Weights of a small GPT-style language model, trained from scratch on English Wikipedia: 10 layers.
MLP neurons of a small language model. Each row is named by its layer, matrix (up: input weights) and neuron, and shows model dimensions 0-127. Each number is 128 + 32 x the weight over its row's rms, rounded and kept within 0 to 255. Numbers have three digits each.
A block is one neuron, or neurons of one layer that tend to fire together. After each block is what it responds to, as a language model described it from the Wikipedia text at the highest values.

L6.up38:109124135138171151118170109121100070151137129155117133094127089116090108160149136118110127142090104124129182122168100151136182080138034089100170123169125137136134130120095143120108171117064088111166164109143061106200093083122103135161235178185066155154086189119104116110170114192161176190089131133120160152153153113154180069136154141180112109191121101131165103126149185078053129076129
L6.up64:155166155203102098104154133160116192059139085195161131116084156120116136177125188141072113052098102083135166130102142085120170128132118087106164114103076107078088105102117118180155145093140141074143142110084133099123090110142146157091147200125158196141180155138105122122147075119071142128076136147144143076140127099125202145140140102127078201116117126105116110194186121111105131217146
L6.up139:160138147158142132147128111096153130132112160167165118111115155198107135187135105164136124141071130121116206082112119130066149111121142107042147113107094139155161170103123119088121137163069064149129131122102096072123120150131102170133142143103137142138123196148143146089113088147137151124164099111122090106197185108094094109104125153069171193131100156133117102153171135128126207084160
L6.up271:154091136164119126147161112130108220091160190121101108066051116114133163122153136170109143179084120168128125142100121165141114149090123097153133129181096125162159116122079121115093140080118169090168104095084064086110111101167056080202190139138174146097131147110153091074123108139134113143172068172132143171196091130100175176170114230150125182068127161166118121143115169133122098123127
Description: Split-word mid pieces

L7.up171:104131140174182158116144114084072135107122174155204103109098112094137159144111161117157141107126134112154049139134119093064106153183080121132165095078086146116137116103171114093094150164084154160073151124141150072127125133107034117229178128067156159154097066080160136164139166087147143159138131142143137150118173132097173142169143079094093155066127110113161125171163076085126104141107
L7.up735:119148154116192152104041134077161122041122106153080118104110138113183133100171208134124132122138132145144105118083114079096170098160064127176087124232094131050129102129101137093160078108093075097115098156147133083102183111135107154143137170070104144139136115082153085101119117098104133128118119176191130103176083155096142069082076133099089154111173101105125128198163116097129178135095
L7.up763:156153121138124144098124078079141200141145091092092103124100179125128150104131170133175194140186178097150088113101192120133115114140095111164016116120149116095124086103187089107140125198151085186102121121128153094148159125147138166163144148099129160125135102080073111111142103122152097139151105181134176144194101153170097101169139100114121097105094107055081210117133089109101110161147
L7.up972:136210097135159200137163162195172143105146138162178106151147151078119130117131144149130129118071073163184092137154165101092126151160158128148108120120105145158146116118193115115200115164134113109110158149119127107105128077123143134124193096115125171148150180111130128118114103090059129103126063171146130090129144159118153112100105153140116198076138132115143105092130103098156102118093
Description: Main-verb ending pieces

L3.up71:146123191138138106157124146171140151107130162139132138092101098153137154108113113147232121131142142138146140100110122110128143176114066153153044120073168178181122107104149138160158131087120111140106128115163163136096156137143078142125174069125174132119100087051123195096138072223142107125117074136119196161151141148138134083112124151080094160081101108113192162112144134143115124089133
Description: Mid-word stem completions

L6.up286:110127115078130138114101128115174120101101178119162153138124130111136141101209199145193103120127107112129085108113100127096141092144057174117140154162112171090174148074105164055201205104160066102064139134146082128101125134146134140082108193130101122179136109052197118103130179114130127157190142156185132055140128137160151174099098108110120120129141149096144089149121094111128099127104
L6.up345:114094148114133105148080124134177124142079111101156141042118140134138109097178198116177162141165108134174122101131139116123130120144111136152067154121172118111115108029102134066201202122174092085091169131163068108095133136156110161133138158138116146152111084051155145055103117128126151133177075161157131090182120100164139127092099106092088147130152077103161109177127106093099185094106
L6.up889:140091091153159121134130136162165155108104120121070199141113135141112139120157202126184135128115117123132071160118091178076150119137073144127103128119130081134168088079142087101129161159091125122149179167116128077100154125129079133162122149107167143125124083105147129085137126121108123140095144177187158100139115194129129160186071126137193148097198120096166090201126133130159143091135
L6.up943:090145105111201087114095126093188142087122114148147125098095121112145132102150135163146131128098086118164122111116126093103131138153059086161117146171154123044148128105082131011163178132164084127125105124115142048076177132149075166121115174090108143179104063100152102105134107108095134188162081166188121106161099131083086101117069078101095127111169101060109123142127087129124185123092
Description: Main verb after subject

L3.up901:120090220137184123110152041074098116172123134098166113147161090143077133142149117145159102105102150118100114079108150172136130132188088127075160144197146056128161132110134126114097135149160080089112122105101138151146144130088055140127098077162133157164108134074126095135129152123167141108169189086122098143085206112093207134148143140101128134109138145161045148150087120180128173149154
Description: Token after "in"